{"head_dim": 64, "activation": "relu", "rope_base": 10000.0, "rope_fraction": 1.0, "bias": "all", "tie_embeddings": true, "init": "normal", "init_std_qkv": 0.0352, "schedule": "wsd"}
MLP neurons of a small language model. Each row is named by its layer, matrix (up: input weights) and neuron, and shows model dimensions 16-143. Each number is 500 + 25 x the weight over its row's rms, rounded and kept within 0 to 999. Numbers have three digits each.
Before each neuron's rows, "fires on" lists the tokens most often at its 100 highest values on Wikipedia text that the model never trained on.

fires on: "they ", "each ", "ts", "ust", "ff", "years "
L11.up90:511480518489517550523476514509494490470517515493446491524586504537495482512478480507518525506499510498481541531466486512489524464508550521519486541548509543481501442498498512524518465477529514490506526511484496525495511466514496480487511468483497478460532501456484509501478486481504520464497461507476483504507490529542459493558504470499526525499518509525497528514511500471489448483521

fires on: "–", "-", ".", "/", ":"
L19.up376:501533481504555494437452487504517528551478533467508489473537509490492461497476484482542484466497498493506511547517530484509500504476487520501510473536520483508483480472492512517488493510533496491464476505499503472507517492499444520497470487507524499501507517537459490483476469484487528459485482487495551531520496505514501463494542477561490498491510520481535510486468535501566496476532

fires on: "K", "ich", "Ch", "ch", "z", "Kar"
L16.up552:522451509519490518461500486528508524496484494515504509495552532525527523511503484448530502504478455544485508489521478487486521535520510482473505490463486546476497511494463547505513557512507526551438459492536475518535486504488520511445518534497544515508533531510532477508474513473490514504544476490484492467488472512455514502524536474499502537531481480528441519531499452511485472484533

fires on: "S", "D", "H", "T", "W"
L15.up460:499492514547504502509521497423465486501500441491493522469488512472541526499503496479517482481496495469505536531545489488481527484496499461487464500527480506482489517516467496524532535503507545493458495535511473498500494484499491490490520491462524502510545464455501509478500493448476499498540495501531510537489490448521532488488485519510532530518500485506459556537541516515499471484464

fires on: ".", "ar", "ug", "erb", "ib", "bar"
L9.up94:508484464485533523478526499501456531505512491494510526470528548480555472499527495464491489486504556510543488472524478498488484483500497511513517484493525529537498515494489499489509531499483513518510470527470514497481546512490524414478518477468493545485489518527500504530494519487477540506498463520466475524468444517491498506520510479496488499520511519490522529504512478556534454535448

fires on: ".", "ug", "ol", "erb", "und", "as"
L6.up402:496475502488530505444536520505482521532540466512510498523480560463523497499548542487490539484458492510534496513556500500498463473490518505487487437476513496515507528483474527449532536490458497485480510523478485523494497488506475485472495464493521475482512482484491502514506528492487481493497462528510497502490458502562508511556506472522501507508507496487534541472520502496525476537450

fires on: "D"
L2.up40:482496483516542535490515534475476469564528475457517546481523520502514510513507505477470501476485509482499498498548485530476531481504485438469504501530511507491447488493456486506510478525486492520468514522510452484488499471483456467514501532481488477502499513504535515476500499453521503488486515522532477545448486499545523413517486471529530543493518503483496499521496516486501510487436

fires on: "of ", "in ", "for ", "on "
L9.up201:469521526451526492458551494499462472461475501491563516513505485478492490488504510503515537507513525513508482447533509480504561529473470482508482528473457488521481517455510505489499504473516515480465498527477486514460528499488471514527451521501504494500512498470519521532463539490497523517526473497467499538470517492548511508477461482484527534486533493503490494453516522516503503488483

fires on: "(", "| ", "- "
L12.up372:513469504472534495495532509487493529503525494498493475478543519473515551485549538503520489526460520494493493494509506503471489484567501477476497495496474546495445502486470533525548481472522471494518470512506521550458471498499506513465489481522520532480517449433530477475507503515520481503561463487476494517496506505513539509491492497492491529515549538514475513489562484536500470522477

fires on: "| ", "as ", "/ "
L12.up763:539482540495499520502568507526476520498473473507536487479533498478524540526520514493514479510505553485478460506540501519524496456519517440494475452529459537497491489497494509526508487512510459507495516511501542477483490505517489479518495518513492500510480520500530512480495494483477502494519435471513548560504514503545520508491451518489499506474504533510473516489542453549546495546491

fires on: "him ", "it ", "her ", "it", "him", "them "
L12.up403:494529514482510463468560524490504535504503472486500511514501555496495551444471509519538494522493488523495491517496491500479504487482510492523472531541461532497482523464542509519534505465487530493474459536487479464467512498565500505522537496486495513498483489504548558502493517474513506479532484463514510505476475489507545524498472504524531511498514500504464492539512533463542451488500

fires on: "ex", "s", "M", "l", "Ex", "t"
L15.up652:549497542508496481483500455482469479514543483500490528505512503454524479498552479494545549479503508523478510485475509518491473512500514484519435495501490521509545516450532523509539503511519526466484479521508489510487499520503475502553487465486534526510501445486535476522464503465506521512536466516488485539476495505513487459507474527506530496455513511502450510516523476520494486503475

fires on: "the ", "s ", "his ", "would "
L16.up489:501510536446523487509502490490475480522517527474489516509482504492490507476513479512521506510499512542542544480517478504531518485527494529492525467520489516493486495518475490462531470502576518469469494535496490509504525551506440486455521527539478533490491502488482513489483541475466530499523476476519474527482491494480528473493500493527504474511502522434505459508508511527532502499515

fires on: ": ", "(", "& ", "| ", "; ", ", "
L9.up115:519501497482567521478483509490531500509521522488515459510518505501503532482511510493526504502445494492497530499478545505517547510542502471507489491512454538472463521471446516491498480495500488485506481508528506540476519422548489507467518481489542499531547481468513523488501478491511490539510490527476503471528524513489502488512508492533502494459538510516512517524505528493476456514487

fires on: "tr", "ol", "u", "te", "| ", "om"
L11.up274:500488485489499520509533474446494478485467496470477513532491478466587511502502463421559498519478493520504496434498464496497484546511524493512515466552510514512506504499500489480559476508507516473478520502446497514497530514529506533492452497511477491463523452467532498482478511512483542480514507476478508508490501479527501463494524536549512477482501550510492472506519487496481503514505

fires on: ".", ",", "| "
L15.up743:530491524521514518459488469488523504514500509484534516493472500482574558492497473484538489485525495500495512457535502495477496481522532490532455466529505543498506493493476509508500470471538458491447487513506471548464532469549490474529485478507515477480497530514507531472461484491465493465518531494494458497467441507493524470478534460488459495482518551483474513492503467537524500525447

fires on: "D", "w", "R", "an ", "ch"
L18.up431:520468500525540526498494487453482487504480475481522509493508528507540526544501500479529498495476490489478536503521457479478575490537507488467497505523495507478484517531506486482536501510487479533470497526518475522548489464517499480524538493461482483508532476478502507499503492461522553514534435508525502521479439512471510440515509475512517510558497502459462527499547470499488475481505

fires on: "| ", "−", "were "
L13.up527:509523509484572488442485507482480468528504517518486501432516498526523493515522519424481511488470503493521522510542516495472503469499515505495486463509480542528502503533468525441535490522529497516497468495461501513502538511519492456490505511539537511487493519483523527468479532517466493463496498494484529479483523474559507499505522454514534518505507533494502514498496471502507478524449

fires on: "-", "–", "only "
L7.up765:519474544497531500460509497464450494505485509474494491521498531509517517520503509474517495479524485489533512473514477502511537487512476490480468510547506500502493502489506517482504500522507511514493465489490448454540534436493496527540537483515505528484502488490476486495486496437524522517504507505483462505496487466510548490478500456517543491465482485505492530552512493487497480527510

fires on: "| "
L7.up280:499531488502521506497476468500488532500533493484447474464501537527531480477496481499518509444446486503560537510535444511478520472498503486534505503495494491509471503492483503479514500495495514529485467497470491558467538462543496494515465503530495503468496488494486492536510510467513512481511462482505480507487464464480477485507503473524505494477533508450473481513529460522506535523517

fires on: "s", "al", "h", "le", "t", "e"
L15.up336:501482556511497476485499501472506481517546500484482476465566502500516481523493481458561542483519507530469523486495504500502528499531523493522475511522479535479492518496505545529486498508487506486490475498476513535491531496508458478516524501509506475538492479505507519496475461470507467490540511481512461557502502465501560435510463514518472486482517487513488500498523474529510519533466

fires on: "-", "or", "ver", "ur", "Er", "Tur"
L15.up381:517464525512502474477515477472485512459511540490464530482507510493524494522495532491542501475518488489510498476524491491493548500558519485501505493551444497497515513462496507471497507499508508498476462478478460467466530457567452510513503530475493530516512532471529492493503503494510507537525505500519478503465476490497560519510550502474551504505534480464487501491483496479499495526488

fires on: "the ", "-"
L12.up265:491492513491488516490496489532474516494543444466475538482520497481488482504510495488517518484475506496524519512504484508531517482476501469514494520501472504490513512518454491463528519487471537486501432524504471523437526495496502443501469496493523491511490502510523463542492505482530526469591432488515502505466495506494513495536472497504518485530491526484481516505464467540508472508539

fires on: "us ", "a ", "i ", "ia ", "ensis ", "("
L7.up135:542524535486536506496515486479510541479507507494484498507535553457494493512505525479528470498450516508523470521476542514485518518486495479497507493494491549499486508499442506501484493511532465544521478526497530498517515478488502520498532482495511479526546476463481457510518472483451494494503482500443482488526497498487549478501531501509483519550525537506487528525510454543516497517492

fires on: "d", "W", "st", "D", "k", "year"
L18.up562:497539534507486513470495553466448476534516480468502547444446526489554504559526455523475508498492503512505494504529491507470541483515513473484481486546527500485474483524479484472572506497485469511489480513518501531496484510492513443517525498479499513516490504490525542487461524478482482519557524502499503528482498536495508499539511492519540525449470547490482523503513503500520444472484

fires on: "of ", "the ", "in ", "by ", "on ", "a "
L9.up561:500498533468512514471535519468446514473457504505529517504517501483497517510491506526497466513534566520498447468529509486497551495493514493537491463512460487500512478433541503489499470466513511511468490496508481479494500486518501504544490530471522508455506508471522509512465511504503539488488463508498482520448487494533498492494527502499502512451537486514456519453555520538523508507467

fires on: "ex", "=", "reg", "had ", "acc", "amb"
L7.up694:492473534458518468488520498431518490519500493501498497489483502507517503504544489432521442503488503551503509493518533518437550507512519476502489457495503522514497524485505522494563527474519491524494469520492501484495514481483474468470463515475515541470513510504568507515484524495508488507509498476514497523489487507539514503502535503494513473529539492491486545465523488487513498516458

fires on: "time ", "of ", "ter", "tion ", "t ", "ial "
L6.up655:536497556474493515469543512547485509480520466500480532481480504458505538555478530487539484517497473504494524472521450542485518491492570488518498488492521507504490504492513484464479505556508500427507493518424528518477499471495497492488493522522468512482468487500513511511457499492492515518547441504510505569496504497527507480492511520511542504492499501533510518503481487539474498495481

fires on: ":", "°", "′", "rati", "del", "high"
L18.up493:508534519489483500479505503508499501519520476523467476499485489470561483515509485476510505508516469468550509523526472518517491481538518482519500438541461481520485496475496488446497484451484499511527474476446489547501519491506489514513508484484494463484479466445520491501516537490517491470501501494469525517491490487497507471576536463506475500446489516505532501513531503480496523562475

fires on: "of ", "on ", "The ", "in ", "with ", "Like "
L9.up344:496459511487500503520500526545514501501497462483566552508524497500500497480528502498506499473511528509513507454547511474510536501502520523482466483504466493499476556416497493488532474495506512476482509547498475482522518475482502453492434528504529518475500513491514542496490513490482513492498463509528477533469505519550516509482431454505516510507516459482509517484514504475509461514480

fires on: "March ", "May ", "February ", "January ", "November ", "September "
L12.up103:500506552475498483486505509497516499540495449453545526492512510490533484483530504510551518460479474514516504527510487480489490521486541454482492552497481506504486507473472508513474496502483523489507423531507505488491498489548487482447555487511525495540497515487492544510502467446460488531505471523516484510514491531506541459515481487526542531531516493480456542504506465487486439529503

fires on: ", ", "in ", "("
L18.up705:573476538495550512491522487488465494455465482467489491483534529467488528473528510469510481507483504517515471480521507482495533465543523449532488521482505511498463522475529501518501524478498491481458526536500474480496512504552527491474456496476508520476485491492506530486466567490494502526540451491492505510482495500514543486493535486501515548523530531489513484486564504527513481539519

fires on: "th ", ", ", ": ", "October ", "rd ", "ist"
L6.up138:560475491459521500490493525524490493511489498513487569495550517514530511472477478490459519459465491492546507461474477473473518454495503486528497491521498537500513475499542504503507522524535489481520461522513502495481499500588482512524486498519543479528478524503502502490467515467521496487492476486501494536513456493526496470509520497514505476477490573474542522498516479542483518524466

fires on: "'", ": ", "z", "h"
L12.up615:484529508491538532430493511500499498517506503532534488482526502514525509480476478507501457486475536508504498514529528493479528515520490479486500465520485518511531497488481520462470537469532443507482489532518474499465529499554474424516480512437517528497483480503534535515461502496489471478492492467515510512488441482506500511515481507496524550490528502514534530506514495451513408511504

fires on: "| ", "as ", "\n  ", "– ", "("
L13.up136:510462497482520509500504509483486540479503498520525507511529508490517526503492476516491501528488505477482478481527529514443496486556494458485532469503476553509492498462509522514521512485528474521461451527519490516461505520501506499474475515454506506442496527457564545491507536494500506477516480469500499524497532504516535465505528540498503523471496513518511500506545456484542463544448

fires on: "ex", "im", "for ", "Sup", "Em", "acc"
L13.up423:495525551490496490506523525454520457542483514499498505488503514474502513451535513469522501466473497515489526500526529505462506500507478531505502492506484527494513510466490536487507532473528448520515501493508464544501466490506498504491510529466512524481500460507576491517505508490511479498494490490471429527516524488518516457513458494516483531485497493483529523531493504492503532479433

fires on: "it", "them", "him", "her", "him ", "them "
L9.up296:511527484489557551461511499489491550539454463487486507487515501478529543487466467508491493485501480506511487471506491492466583471501519452556480503526465539503495511541517536477512484530488528511506473502521517477511477464543506504476497480498490519537483497504543537515507500479490472476540470439486482526486506512499522515498491471527523521504475490474433530527496506462503483493501

fires on: "the ", "and ", "-", "early ", "late "
L18.up588:490506504450526492549517455481500492460475488470512553458530507486502519503515522488498508512519485534480500476500513467507504517529553514496481532462514468479486519476487541504491530504502525496517492570477488467468516476474464484506511519513504513505538505475520449501511497489513487512512479483505529556452492495525554477507500554518534514497501500468542491518485464500516511557520

fires on: ": ", ", ", "===", "into ", "of ", "on "
L6.up234:549523491467495517496509522509492540491467494483520534455527515492500530488514510518487490517488517487530447483523513487476514489524477475479473438487490519480502512488501571511495504495490483452498476542511472538467503466548495457529501483473501536464511512501519547483499524478507476448509484474493455531532473502542497517472492519511492509449515528484503510473538507541535468516495

fires on: "| ", ": ", "were ", "er", "(", "e"
L11.up438:518513518513499465516485485468535475482505460503486541510515499570523501510508472451453488494459505507518495526520462503522487444471483512493515486518530495521459520528541507467528499474474485456499504539483481534490506468515495516479460545496463518511514498489494449506483526505497509526474511483532507563524472479500499492513528496552499485474453554456502501504496473507496512524501

fires on: "the ", "of "
L16.up673:524500536433484490491517464495481524490508505447491540492460524476487538523491516468541520489485493490498510471512516508500520499492528510474509496516525465520479500497504474472518526475523530488487478562488481490468499521489486494531504525531518524497571494516526500493514529487485513465547470477513490574470499503512522479475492535528486500553489511463506476524491488526489472513503

fires on: "-"
L9.up678:539472512502542486484524475466471481490482504496487506525523543499513503509496530474472508470471492504479545474491471532533542493508481503497482484553459498523488544452509533474525487514513490488500517499453427499474507495511486508544497487477530488497490490449526513518509509454484525538508499474514452489506484472475566469501509481496520496464513511524496482533541476513489493516515

fires on: "there ", "them", "him", "all ", "as ", "than "
L9.up67:509547495453543530468466527492465502503484463484528494446501500494515505456502537496515489503475514530518480492483484487521570487529544473533533524540477502496491493533533507489545492505464539512485471478542503496513489541538493489541504486475472500514513564544480510518482519479476463480528475446508532507464500474497547499524510514535498543461504531474494513484505496521525503486505

fires on: ".", "| ", "°", ",", "#", "−"
L19.up311:510513536497495477468512484484523491511480511506515474470476506491500499463515521467531505486503516470493500468506477522468534514543491492501485516521488488557493484507491528465516479458526493482495453525513483505524521474534489472520492515480516537467500514487514550485463471493498529516520497508422512531483476490473519447497532483530509499470527530485509555513482507507562471535539

fires on: ": ", "| ", "\""
L15.up544:507485488492532499462458504470469516488490490518520501510492493451536500463481510497542486520449532509511475493498495542498502514499497481523486485491502513495501507494455534454530508515482485497499446559472490498536487501540469501478504481480513527460521502498517540499453549487520501503496443476503489534513450469533524498488507480503518512554536552496465516495555493479524471526485

fires on: ", ", "of "
L9.up211:515549487482522487465525449472506476494481485495546476561524528487517513529507441467529503490454510506488472479536482518533548473509494483530508529558526526512496473459506476510505505473524495471479524486516500512519536508527492505460473513492506539504500512512511527506414550440488501432495495483515516483471517481552513446494514510493549507510483516463501509505500503541495461489508

fires on: "-", "| ", "ing ", "\\"
L19.up540:509473510503492477493491434444518441459486477482498559475518512489502477524484520514512501476498453493520505469543484511502513498515515476492494488517491526505501537493486519478514520484539488470474526495513486502509479477463518529502542555464520484534502517436496516517462534477463551524499502512481479454516508511473517462543480490467481523501487525489493470542549465489505506494505

fires on: "the ", "| "
L16.up164:529502465496508507504499504464502493457501407534529552495526492491505536515511479502504529509543534535484516474491464500483487492492518505476479531480488518499485499498536518441533490468520515505502481513480503491502521488502460472515485467438496493504489513512501535488503530461501537474530541480502508508486478495542570459497525527544543526466530503467499530505514515519477448475474

fires on: ":", "°", "bro", "el", "' ", "p"
L19.up103:544523592489445500480471527507508494517506498557449490442526478493566494481533479516547482486480495487501501471495505477501500520559509468539488497500501501485510540488507501468486498472472527477535465525481504516516514474489505530490461490538511465513504465470470492516488501445480510539518518473500507466501464480496512463512549483454489474494502525499521480515503520527478517486506

fires on: "197", "198", "200", "196", "195", "199"
L15.up125:515527479491474465433497467514482528489481513483467505514508560525519449513511523549490493453506496492530512489515552494450494455509526523500511488511510527524499493510470511450502457482495474502485472519498479491545516468527473499482520482537551543506489506471531546489492542465473491527509500485501499547503499481501491497491510511492503522497506521460485493505481537488524533490485

fires on: "S", "m", "A", "C", "com", "D"
L7.up67:477515506489505461502555501433453503547526471432517493472492501485506520484520478461503464475532518519502492468497486553469497515503495520488515527525485536518473485526535505496482520550514506484470486540507492491502531469493467473497504517488527522523507481468567511494465496481495540486512522471467509492485504483565525453496478531510527494524503482513501508487523506512503493511425

fires on: "or ", "w", "| ", "ach", "all", ": "
L11.up469:528509494470532538489512470509457446505516521497489493504504526524506513505515486487560505475493504482482527539495542484493513504513482491486492494517446505536494503460471510406537546513523519523489472512459456543497499488503486472499457521454505504516523527463477502518484538493485508457499510510537493487453485480522495500517526488517516502534532513521521551489508499504490458513457

fires on: ",", ".", "| ", ": ", "aged ", "were "
L20.up24:509498471495529472441511486501543462516513511488516503445492483489487509498532532485525482465508510459511526477545474495533475497553523469507467477517549531537511542482503535433475500502500481504468496505488473486476521484499495508501511529527500490472526512497484472530483492516472482482478513471448542564501491518503517481521521473510519494487534512480466548500473481502527474532492

fires on: "= ", "=", "/", "\n", "(", "who "
L2.up76:532526541509510473504529526494495550523492493453540487505523517511529493503450498504506495497529528535505497476530471500507492472518529466501502491498483485531466512476502502488516510501502463483465503498514489516461523450567442469478511494498543482535501501506426494520470524450478557495493474518481539478472455503504509508499499498510493453491548471480489502552519508510481515500488

fires on: "in", "out", "ext", "s", "t", "st"
L6.up587:547476530480494485494493463482526513539533499488530523484498521481525519524513493457545531511506500500490515521512502516478531513517477470557433482504487536483498545465480603516532517495512521463481436524522492505522518509509502473520521480499486462486496471458534519489511496492515438502557471520508513569476495489522508523501476508531491491481487476490516500488528529542456507495458

fires on: "ing ", "ing", "ning ", "ting", "ti"
L13.up138:476472479480476458523500501488502502479512505452455525503521499473498526518484504459563508499487505445473497512482448525538519510489465487549509498499484537529512480436487535458513491489542489507532521473502480509446516481508494515529524531502490518512481486497505530477488519524510510503525461478480490507485481495515541520475468527522524544466509492462518480495487505513507483519492

fires on: "th ", "st ", "rd ", "nd ", "First ", "Second "
L16.up376:519495499483548495512490460473500494498509497553466517511516500512525484449481484507472477490497514500590490456487483486471495476542538502518479523516455503524494509471513484456514528454547504479469490519497488485493499478492514469540527505488536512526505495486485479501474469496461525486485494488499462515528465481458471462538559498486469543521465547492495483515546487519535508523501

fires on: "."
L18.up180:535517496501549443466492467491538491473504516521508479502490494540524505505541465488496481449494503487552485426570516501535479518529528504499492467491521518504508503496521537512483510503524498484469522456545506547479519506498475549501471480548482497509545504493532514522460483492475477536510504503481521506505507504506551500484494491494501508463531518463489470508485450503497490502473

fires on: ", ", "\n", "of ", "described ", "bes "
L7.up148:580529495478551523489467514510469503518497496512500543529537501477535503518541452485468501486499560518494466501468513490497503483523504492593506467525501552490497544465520538507505502465497468504462484502444465498518486520509500489488477464470490550494488520487502466471463499502529473512499517528496480517566483497521495447494510515500509540491488527481465505487549510527463469506485

fires on: "ex", "Ex", "Al", "for", "in"
L15.up132:502504526512512465477541479468496470511513515482499489488493533468553518500513509480527518494541505528480491491523503536480521518495513484518467508500472523539491511479509557498521523445535444499465463491521486489505512519504455468507527461473534512482538478461520495550500518466519470513504487467503498538542473505503491519490464503511490513445543506500447537481506547524519502530469

fires on: ": ", "| ", "of ", ", "
L9.up507:509471526521564503465468514476475492518457497489539564497501508468492497495527496513538461494523511546514486502484471550466522526485543497491503470530484489485453508488516488455521508474497489503478499527484489569440506500514503489543458515480516508472514502474489553487471511475495522462476470468510503515464456461523516477499462441507514478490515535511461547496458516481516463531513

fires on: "comm", "ex", "Ex", "Elec", "its ", "fac"
L7.up124:520502528451544504483557514456491512510491485505495535453508509477511500455527512456502534501524498512499512494519528546484480496545507468519445455517460510494493502491521539502523520491522532497477490573480507547511516517516507490485512487516516505476476468451541487483507498481503527530529488494519433554493501477517491481516473499507511464507500508484486497529497479534481520508483

fires on: "S", "A", "C", "E", "D", "H"
L12.up488:486488516500519463505543504439489450524548501480519508502538521471508546505517521437507464513452499487488508496511534489452478501514500512451451482541521513548482529496503483480480528524513547512518471531471502493502512463508472506488558530448525542477522502475530520456506488469484494528489512492474494528507495479543511457481502501484553482474487488496503492496525506493526483507466

fires on: "°", "′", ":"
L13.up167:496545559485494442476499532493479508490504503534488486500506495502525532461494468473542514466483527483507507450468463540509483477556484493504466508528480493515511512506488546451495504438495483476505508507455476514493533470541482522524504451500533518514559504481482494499484553499509488505525508457485494477517504502480489501488498492492515494478513507504504494503525485485510525543503

fires on: "Em", "M", "ex", "em", "Ex", "imm"
L15.up120:506483523505517517497512478478526487519548499490489489480505489453531524456530487443572521476461484517483521508535539505514510522534478525522455499507479529499487515495514520480532578442520478497507489488450498531508499474490507488516467504490498503472493494471546474496514504469503553473526506482496476524473495468521503461485546519514488495552537533519479532509464465532514495525464

fires on: "Con", "his ", "In", "r", "in"
L18.up406:453481505473518472496500461453540527455528516544473478535500523520516512461511462500507451497497523496540529494468467532490483491530524503493498501494456499519515467497493548497484516463528512520481481494493480483470493495493490481535585483514478526486544482467518488503499504473536515465503489506513489531496498467474531467487452513514520504469480468453483526558540505494527519473534

fires on: "will ", "th ", "s ", "would ", "Ass", "ass"
L15.up3:508517524470501477479524465487487440558497508479519512492464497515496515501483476498477524522529519531492497511495471483469502496481522483516507476497486501508486489486521489502539492480525535441462501521528455480522536516503490512504503483502522483489519539516486504503514493452521545500507467488507420568477497480529491475483546530522479501473518503494491515533481492512495517535498

fires on: "B", "197", "| ", "200", "199", "202"
L20.up513:529486527484492481451505499520504547504495516559467506506444530532535473486518506493505456462492476470476478513529489508481511472514534524492483526507510525516480477517492493497478494501493484463497511514469503517523523480511473460455500482475494549478501507473515510536467505499504541514496508527510472499448525440464487482524519551475499505474466495489522524498535503479485514532503

fires on: "b", "tr", "fl", "gr", "sn"
L7.up456:570507510494535506478544526439458498479520512497499536444512486459545535500478474482512512520502495512510521397500487503488485497539529474513480478487488466485490512520494526498539538503484504493498462520511515514526513445495487500494503468504500490486510530493529471521492503414486532463545522513522511536495497467485556529504522523490521504460526502494510507470519498492489527500479

fires on: "He ", "'", "| ", "he ", ".", ": "
L18.up750:491493546492548510445488510522496504486500530536542520485512500493544492517510478491513484528514520488491512483511490534461507499524493522551500466515484523483499525499512500474521504499494455499478467536508525478474481511498472465532505509467509543512493527492501547495466514499489533451520519480497514501464463513488470452487522496499520528509479554530519484497516493477561475511491

fires on: "| ", "in ", "-", "at ", "was ", "am"
L6.up649:543497485488533529478448490483495450506507487475551543501514488511510510496503466473495465473500506526497495479528501482495521524503482504509528454539515541492453500496528570477516516471533526510417512483443481496517518505520486519527504490528514524505502542510460495489501496473484488511496518486509477555508467492510512465510491549520491482498489504459486516515528504501472422537509

fires on: "h", "aw", "Ch", "ch", "3"
L19.up46:533470510499508502456505471492482489519450499487504511477498480480518546517493479477505504498472488471498557502511455471513527481539504511471460500507509504482490495458491516486459535471455529522509486505468471495502512528527504478522563538526510506523500531494497477459492523513490535507517507469508479514509446476484498440560527515510466522553483487492492523506566475508498482526532

fires on: "-", "/", " ", "was "
L9.up553:521483543504527477493514491509506482461475470520499502511517515471491457532500486507513500489482529476502514523509493500482523480517521458502496479543500531493504501482511486506519518517481501499525444484466467533440521493481529418516512488525500494529537479466513450488468476501511490502489488481489506542525467515473522476491525497486521520535520482469440511479465494513470434523541

fires on: "| ", ", ", "2 "
L11.up7:526528494501511519483499492503513476516499461458494518534552466464518506523478463482511456519497508559480480495493480502491495515521477486530504530525512514506496455523537496499534474488495466512467485521451463489501530508503477480484437510517485498497498472491530523484503493430517483527514534490504510519529484479501539445488523482527528520505494512469488522516474516496466460550508

fires on: ", ", "of ", "-", "November ", "January "
L7.up468:525509506456484470464512422470522475501507464443551507526565513533521508521501481466502495493481485496496503468503462521515511499538524518496491563493518533499505484489510536502488497453505523460494502499477496467505489520481493466489525519466532481487488545463497532548509551437505496496504516452518497517497498488525524455495487524512553509521507497488507534467503492482477484530506

fires on: ".", "| ", " "
L12.up559:530556528506581479521476490497503504520492498500468497498507486506527469478465481486520509502473480534513490500481474517500470484473489504501547507501496478512453476488465531507512523497517493483479477536527516525459539514514471500511498515513498499539481474501499511517477491477514532469480488528510492550481497510482491478497553456508519499506464542475503530495497485519506498534496

fires on: "T", "ex", "Ex", "t", "Re", "Sup"
L12.up309:521532521508512492471501505469534488543524490493478485463478489500532459487501505494512537484526482500459526498523527537505516521498451491546516532561417492485517483490478541503508535499569482519497442478531472518482525446475463466457511506520504505534518488461539486455481514476508536517524463498496490504462524495542520478490476528492504545510520513510472510500484503495499513536449

fires on: "| ", "s ", "a ", "in ", "for ", "of "
L18.up292:504503489446515497511483484445459510447472505452527523495525500475504507496481520513536467507517523551491490483553509518477513521561504474501481514480480533482461479425483507508517541502496480479503463554486476555512500494508496475510472499491543478504499486477499486499467552476525531503498493484518479541517456512497532479491491469494482501498569518461495517494535478485522515532477

fires on: "\"", "\n", "s "
L2.up624:491535509495498490507512485497476508487501503493559512521529477512493539483519475503496514483502526529464497452519474475522502458541522457538490483501479531486491519491508487522517487524509532519469570515518471497485493506519483495493515492492517437525519496500474558529472503498482550531483495541466515479509485505536475486501495486545492519547515485526425501514489522531499534479490

fires on: ".", "201", "196", "197", "189"
L20.up177:488534483527512454481536478499504486522455463492480497500492502489530447493536478477538469487485503463483515488527479513524510462515506515481487506476510557527471510479486529456525501471506459439526476526514463506502575462507516511487515477530511525499493516497538516517466531503489528502486518490456489511499540486557501467502504475541498494495538477503458533508500498485511514498492